{
  "n_layer": 16,
  "d_model": 192,
  "n_head": 6,
  "n_kv_head": 6,
  "head_dim": 64,
  "d_mlp": 768,
  "vocab_size": 2048,
  "activation": "gelu",
  "norm": "layernorm",
  "norm_place": "pre",
  "norm_eps": 1e-06,
  "positions": "learned",
  "qk_norm": false,
  "attn_scale": 0.125,
  "bias": "none",
  "tie_embeddings": true,
  "parallel_block": false,
  "init": "uniform",
  "init_std_qkv": 0.0262,
  "init_std_o": 0.00463,
  "init_std_up": 0.0262,
  "init_std_down": 0.00463,
  "optimizer": "muon_variant",
  "lr": 0.00727,
  "lr_mult_down": 0.7,
  "beta1": 0.95,
  "lr_head": 0.00984,
  "grad_clip": 2.0,
  "warmup_steps": 200,
  "schedule": "wsd",
  "decay_fraction": 1.0,
  "decay_shape": "cos",
  "final_lr_fraction": 0.05,
  "batch_tokens": 32768,
  "seq_len": 256,
  "doc_mask": true,
  "train_tokens": 158300000,
  "steps": 4831,
  "dataset": "wikipedia_en"
}
MLP neurons of a small language model. Each row is named by its layer, matrix (up: input weights; down: output weights) and neuron, and shows model dimensions 0-63. Each number is 128 + 24 x the weight over its row's rms, rounded and kept within 0 to 255.
After each neuron's rows, "fires in" lists the words (lower case) most often at its 100 highest values on Wikipedia text that the model never trained on. A number after a token or word is its count.

L4.up258 [104 163 178 135  76 122 177  77 131 126 140 153 154 128 127 152 140 133  90 128 169 114 160  99 107 125  98 153 103 133  91 124 110 133 107 129 110 114  90 105  85 153 125 135 160 138 118 129 125 139  77 120 142 123 125 150 144  93 104 159 114 131 130 114]
L4.down258 [119 116 163 122 136 129 132 119 179 143 133  90 146 116 132 137 143 117  78 143 116 135 131 131 114 132 110 108 138 107 129  98  90 129 156 104 127 146 110 175  84 114 162 178 117 155 122 160 163  78 140 122 142  95 159 115 165 122 150 124 144 144 133 161]
fires in: "as" 17, "under" 16, "to" 12, "known" 10, "most" 6

L2.up83 [161 112 105 151 129 122  79 104 175 122  94 131 158 117 113 140 151 104 152 132 131 120  78 112 125 124 157  99 199  74 150 152 136 122 111 127 128 140 129 167 142  87 142 155 141 172 116 138 115 137 132 147 107 115 105 122 132 157 114 153 102 137 140 149]
L2.down83 [107 143 122 178  95  99 138  95 167 107 165 109 122 142 171 215 131 116 168 154 115 170  94  93 150 139 113 105 150 122 138  91 111 104 113 118 144 107 109 132 145 146 103 106  98 158 109 170 106 128  95 135 147 149  97 140 105 146 130 100 112 157 148 111]
fires in: "population" 16, "age" 15, "government" 13, "self" 6, "assembly" 6, "office" 6

L2.up521 [153 128 125 127 150 139 123 125 132 131 127 140 152 130 141 124 141  87 189 156  86 132 134 131 193  78  74  94 156 136 165 113 142 119 133 118 186 126 100 141 115  96 108 145 127 137 131 155 124 121 144 116 144 140 161 114 110 115 127 132 131 106 166 112]
L2.down521 [194 115 123 132 151 137  84 115 145 127 102 105 138 115 127 129 139 133 141 126  81 102 161 102 150 146 146  87 154 128 139  90 132 135 111 114 184  67 118 125 100 125 133 130 142 156 128 159 139 132 159 119 101 110 112 148 121 136 127 144 139 126 169 104]
fires in: "that" 89, "which" 9

L5.up280 [181 131 102 112 116 147 114 136 117 133 109 104  66 148 144 121 137 181 139 149 117 125 129 114 132 181 102 108 117 119 136 130 165 163 122 145 153 169 117 115 170 117 133 143 121 162 181 133  87 119 137 102  90 108 129 158 150 117 102 128 141 155 126 107]
L5.down280 [129 131  91  88 123 153 144 115 137  99 160  90 118 143 118 109 133  80 140 123 107 142 133 160 135  79 162 101 129 130 109 172 165 138 123 150  79 118 115 168  80 141 158  84 118  87  82 170 165 146 146 152 130 171 119 113 120 108 142 128 129 122 125 140]
fires in: "all" 19, "american" 17, "public" 8, "more" 8, "historical" 4

L2.up270 [154 130 103 105 125 126 177 122 143  97 103 150 173 104 142 156 117 152 110 137 108  81 137 113 174 130 139  89 158 147 130 151 123 138 133 160 137  95 137 105  82 131 169 108 205 118 144 118 116 160  94 147 151 126 102 131 104 120 103 146 151 160 158 153]
L2.down270 [124 146 127 110  72 113 138 168 116 122 105  97 141 108 118 114 122 158 128 123 120 130  93 135 148 132 122 113 148 109 159 170 130 138 123 129 144 125 123  90 128 165 151 189 102 119 147 118  88 127 108 158 180 165 157 109 134  91 124 101 152 151 113 163]
fires in: "first" 18, "only" 15, "world" 14, "who" 8, "british" 6, "that" 6

L2.up445 [135 126 147 138 126 143 132 170 126 106 119 136 108 110 138 175 131 122 114  98 167 122 164 130 145 103 150 107 134 133 144 155 142 148 152 108 119 119 153 117 102 131 135 133 120 153 135 102 145 156 129 159 147 156 110 163 138 121 143  99 127 129 124  93]
L2.down445 [134 106  72 149 132 179 127 133 111 127 128 174 117 124 140 144 104 146 109 160  95 127 117 140 155 136 137 128 116 115 110 117 106  70  88 119 121 146 115 117 132 149 124 139 123 126 163 136 109 129 134 139 102 124 136 123  92 132  98 145 129 128 134 138]
fires in: "1" 42, "for" 12, "labour" 5, "royal" 4

L2.up542 [105  79 148 146  65 169 123 116 115 110  78 116 129 112 127  99  86 131 174 129 124 153 130 148 153 105  90 113 181 132  87 128 139 136 127  98 115 105 155 101 165 125 160 123 124 155 113 123 109 146 142 112 120 115 166 138 109 139 126 115 134 142 154 107]
L2.down542 [ 97 119 156 149 138 160 115 111 133 113 121 110 123 123 119 104 128 151 144 117 127 154 161 136 149 112  72 143 153 119 101  97 127 129 137 114 125 119 151 109 137  91  58 131 102 154 154 127 113 140 109 101 161 114 153 127 120 147 120 128 134 100 113 132]
fires in: "such" 24, "career" 13, "personal" 9, "born" 4

L2.up320 [131 130 164 177  77 128 137 133 123 130 107 131 124  87  86 123 118 128 100 134 165 113 103 118 106 148 137 128 133 125 120 125 125 132 152 112 123 148 140 126 141 113 118 168 150  96  86 172 158 107 140 144 115 161  47 142 124  99 138 141 223  96 162 139]
L2.down320 [155 189 113 150 122 136  85 107 123 151  81 173  83 130 130 151 132 148  84 146 157 132 132 147 120 161  87 128  94 116 161 106  73 158 178 101 143  93 138 145 130 123 145 100  77 135 119 152 139 137 105 135 146 190 113 182 129 149 162 142 152 121 119 130]
fires in: "one" 72, "zone" 4

L2.up335 [125 119 143 158  98 114 155 140 170 140 103 168 130 111 117 112 155 112 167 102 144 185 130 138 128 136 146 131 177 125 132 128 127 144 126  96 121 144 148  96 132 119 127 121 114  84 151 130 138 107 132 132  92 117 145 106  73  77 128 113 127 142 123  94]
L2.down335 [123  92 113 166 146 161 105 147 190 101 160 114  90  86  85 147 173 114 179 119 132 151 150 119 135 131 158 101 126 142 118 119 106  91 139 121 124 168 150 108 119 121 113 114 155 102 134 136 136 114 142 159 123 136 170 118  76 118 125  89 101 128 114  90]
fires in: "born" 33, "career" 15, "life" 11, "personal" 10, "known" 10, "years" 7

L2.up440 [137 162 130 108  70 149 147 128 151 101 117 135 131 111 159 126  96 113 114 166 127 146 130 119 126 170 128 124 179 116 152 138 131 102 101 124 171 102 137 117 128 135 104 126 163 123  95 140 110 163  83 128 116 155 156 143  89 108 104  90 139 147 120 124]
L2.down440 [118 132 106 105  92 142 142 129 133 123 138 161 157 129 154 110 128  91 120 117 143 126 125  99 134 150 150 121 140 143 133  92 155 108  98  71 132 104 150 120 164 110 105 140 107 148  28 157 135 149 133 132 168 119 157 151 110 109 165 106 146 134 113 127]
fires in: "with" 15, "against" 13, "out" 11, "off" 10, "back" 6, "defeated" 5

L2.up274 [119 130 107 120  60 161 173 149 131 115 160  96 116  87 182 113 125 116 131 136 180 136 152 132 107 135 208 162 155 126 172 136 140 147 131  87 146 156 127 113  97 113 139 148 115  89 164 109 158 150 133 156 117  78 141 149 106 149 136 131 133 117 109  79]
L2.down274 [129 142 108  94 128 128 128 128  66 121 134 140 123 102 111 122  78  75 138 105 154 162 154 117 119 113 124 120 147 160  88 156 124 169 167  90 115 157 143 123 106 117 153 163 146 117 119  98 163 157 138 153 108 148 139 163 170 139 142 138 105 111 109 127]
fires in: "down" 11, "success" 10, "small" 10, "download" 8, "length" 8, "post" 7

L4.up57 [160 141 177  84 121 122 142 128 131 165 133 122  97  67 138 109 200 109 141 100 104 147 125 142 124 133  99 142 106 110 150 134 161 116 140 142 140  85 114 120 100 146 118 145 141 122  95 123 131  91 144 131 130 136 101 165 109 155 170 130  88 155 140  76]
L4.down57 [121 122 154  85 100 170 121 148 120 122 166 164 130 151 116 126  86  74 118 125 153 135 130 118  67  84 101 139 114 160 144 114 146 145 138 127 125 159 125 126 136 122 126 120 145 128 117 125 140 121 136 102 132 110 118 114 126 127 107 138 159 113 123 144]
fires in: "s" 71, "his" 21, "her" 4

L13.up453 [154 131 125 120 163 139 115 137 183 120  79  53 114 132 155 102 104 136 151 160  95 119 124 111 161 131 148 169 128 100 103 142 142 141 142 156 138 152 115 154 129 100 159 143 116 133 122 128 158 113 129 197 158 145 146  89  88 140 106 107  76 110 173 152]
L13.down453 [167 119  82 112 119 144  74 140 107 120 170 108 102 167 116 146 135  87 118 137 129 134  99 124 110  89 174 117 164 163 146 131 145 135 139 119  78 108 119 153  75 113 139 120 113 134 158 154 156 131 106 131 128 120 156 167 121 107 143 115  87 159 122 147]
fires in: "has" 41, "have" 27

L4.up360 [179  87 133 115 106  92 127 164 107 138 101 112 152 127 135 156 155 119 111 104 174 118 142 112 124 171 149 116 132 152  93 130 144 147 164 111  97 116 126 140 111 116 106 146 120  99 110 143 140 110 173 151 118 137 102 159  99  98 114 123 141 173 127 131]
L4.down360 [127 150 130 121 141 169 149 187 101  99  82  62 131  96 138 148  79 137 148 109 137 144 122 135 162  85 101 108  91 138 138 117 119 110 115 131 137 147 150  84 107  99 139 153 131 123  72  84 103 147 137 116 111 135  86 122  88  71 166 115 143 139 138 116]
fires in: "years" 33, "time" 11, "non" 9, "year" 8, "economic" 6, "native" 4

L5.up749 [149 127 128 150 127  91 153 141 134 151 124 138 136 109 129 106 141 112 119 127 109 135 117 160 115 144  73 122 152  91 138 128 162 141 145 122 109 122 126 119 124  88 156 141  91 114 122 133 133  89 147 137 135 104  81 156 121 169 143 130 135 142 140 136]
L5.down749 [103 156 137 137 111  94 142 146 166 104 127 123 139 134 155 151 130 118 140 116  76  91 139 134 140 104 115 140 129 114 142 114 113 149 127 123  97 156 125 130 111 135 150 196 115 124 108 152 122 160  85 129 105 125  94 124 168 189 140 143 168 119 107 148]
fires in: "her" 44, "sports" 5, "herberger" 4

L2.up396 [147 133 149 134 147 150 139 126 107  97 128 109 124 104 191 109 128 106 143 127 121 110 103 158 150 114 134 116  86 107 166 147 145 117  99 150 135 163 138 103 120 142 134 113 119 152 107 113 136 103 136  87 138 113 107 144  98 165 130 129 114 155 150 149]
L2.down396 [ 92 132 167  93 140 124  84 148 115 134 144 161 105 138 115 114 181 140 104 144 130 175 110 137 170 120 141  73  85 133 135 113 143 109  97 115  99  97 143 135 101 126 157  91 107 118 139 203  91 131 124 121 162 110 128 115 108 126 140 129 155 144  85 116]
fires in: "their" 41, "her" 24, "his" 13, "its" 8, "s" 4

L5.up697 [131 116 116 126 144 133 137 144 138 111 109 165 147 126 115 139  88 119 169 140 127 120 109 149 113 116 103 131  87 130 202 162 142 168 165 143 148 138 144  88 113 139 136 133  68 110 186 184 130 135 165 138  88 142 137 151  69 127 106 161 123  82 135 116]
L5.down697 [173 125 109  84 126 131 152 149  94 100 154 175 154 122 160 145 136 112 130 126  94 128 154 172 106 143 144 127 120 135 166 131 130 105  95 128 163 147 113 106 108 106 110 127 128 139 146  76 102 143 169 111 110 104 150 127 127 110  86 113 145 113 151 136]
fires in: "people" 19, "management" 7, "manager" 7, "date" 7, "history" 6, "managed" 5

L9.up4 [169  97 114 119 142 137 144 158 113 125  76 127 140 148 154 115 163 148 124 116 147 163 150 101 106 122 158 124 168 148 109 140 131 116 101 114 132 119 125 129 161 100 131 169 161 123 146 153 127 143  75 113 115 123 129 175 104 143 124 118 126 120 143 134]
L9.down4 [152  94  86 102 121 152 148 149 130 100 136 144 130 146 133 106 128 129  84 161 145 106 144 123 137  61 185 133 153 116 133 122 143 163 136 121 131 145  75 116 147 122 144 111 154 114 137 187 128 157 149 161 114 136 151  76 132  52 157 100 156 147 110  92]
fires in: "to" 34, "against" 22, "iii" 5

L2.up192 [137  83 103 151 141 124 126 113 127 143 155 100 118 172 105 100 120 137 141 132 135 141 134 119 153 133 147 130 143 170 130 147 135 148 134  74 200  86 115 125  87 137 117 136 158 131 146 126 113 125 124 112 128 127 111 143 156 119 137 126 101 110 106 113]
L2.down192 [179 169 114 176 115 137 104  97 123 128 104  92 135 104 103 185 139 129 144  87 145 148 139 153  93 152 187 103 107  96 132 136 123 127 104  66 119 122 116 154 138 138 147 127 136 124 111 122 142  62 126 158 130 147 129 134  77 178 112 160 122 123 104 166]
fires in: "japanese" 22, "city" 19, "suzuki" 11, "japan" 7

L6.up767 [131 156  92 134 128 119  87 142 141 148 123 146 102 130 129 159  72 124 102 138 120 143 133 125 172 117 145 129  90 104 179  62 106 101 117 146 118 169 103 181 119 138 150 125 154 129 121 163 101 116 148 133  97 139 113 159  90 181 139 104 129 133 136 111]
L6.down767 [117 180 103 149 138 129 131 138 114 145 124 134 125 138 147 111 124 121 113 110 161 110 123 166 149 157  62 141 103 114  97 166 156 109 122 133 111 121 110 141 124 105  74 128  71 161 138 130 149 111 131 140 132 164 116 141 126 116 111 116 141 197 158 111]
fires in: "of" 23, "started" 20, "promoted" 4, "in" 4, "download" 4

L2.up76 [140 165 161 139 164  88 140 113 127 161 112  99 163 135 143 170  93 136 133 114 146  90 116 114 165 167 140 136 139 124 151 128 148 170 130  99 145 122 104 150 130 115 144 133 104 119 179  83 133 109 146 107 136 120 139 134 140 115  89 117  65 115 143  83]
L2.down76 [ 86 116 145 120 126 116 124 172  82 169 138 138 102 148 121 156 119 126 156 110 166  48 111 124 144 132 133 124 169 122 142 117 144 130 162 131 130 129 115 147 156 151 140 123 101 115 136  86 109 144 101 105 150 135 134 134 150  89 112 104  73  96 124 154]
fires in: "have" 29, "had" 17, "made" 11, "golden" 11, "has" 6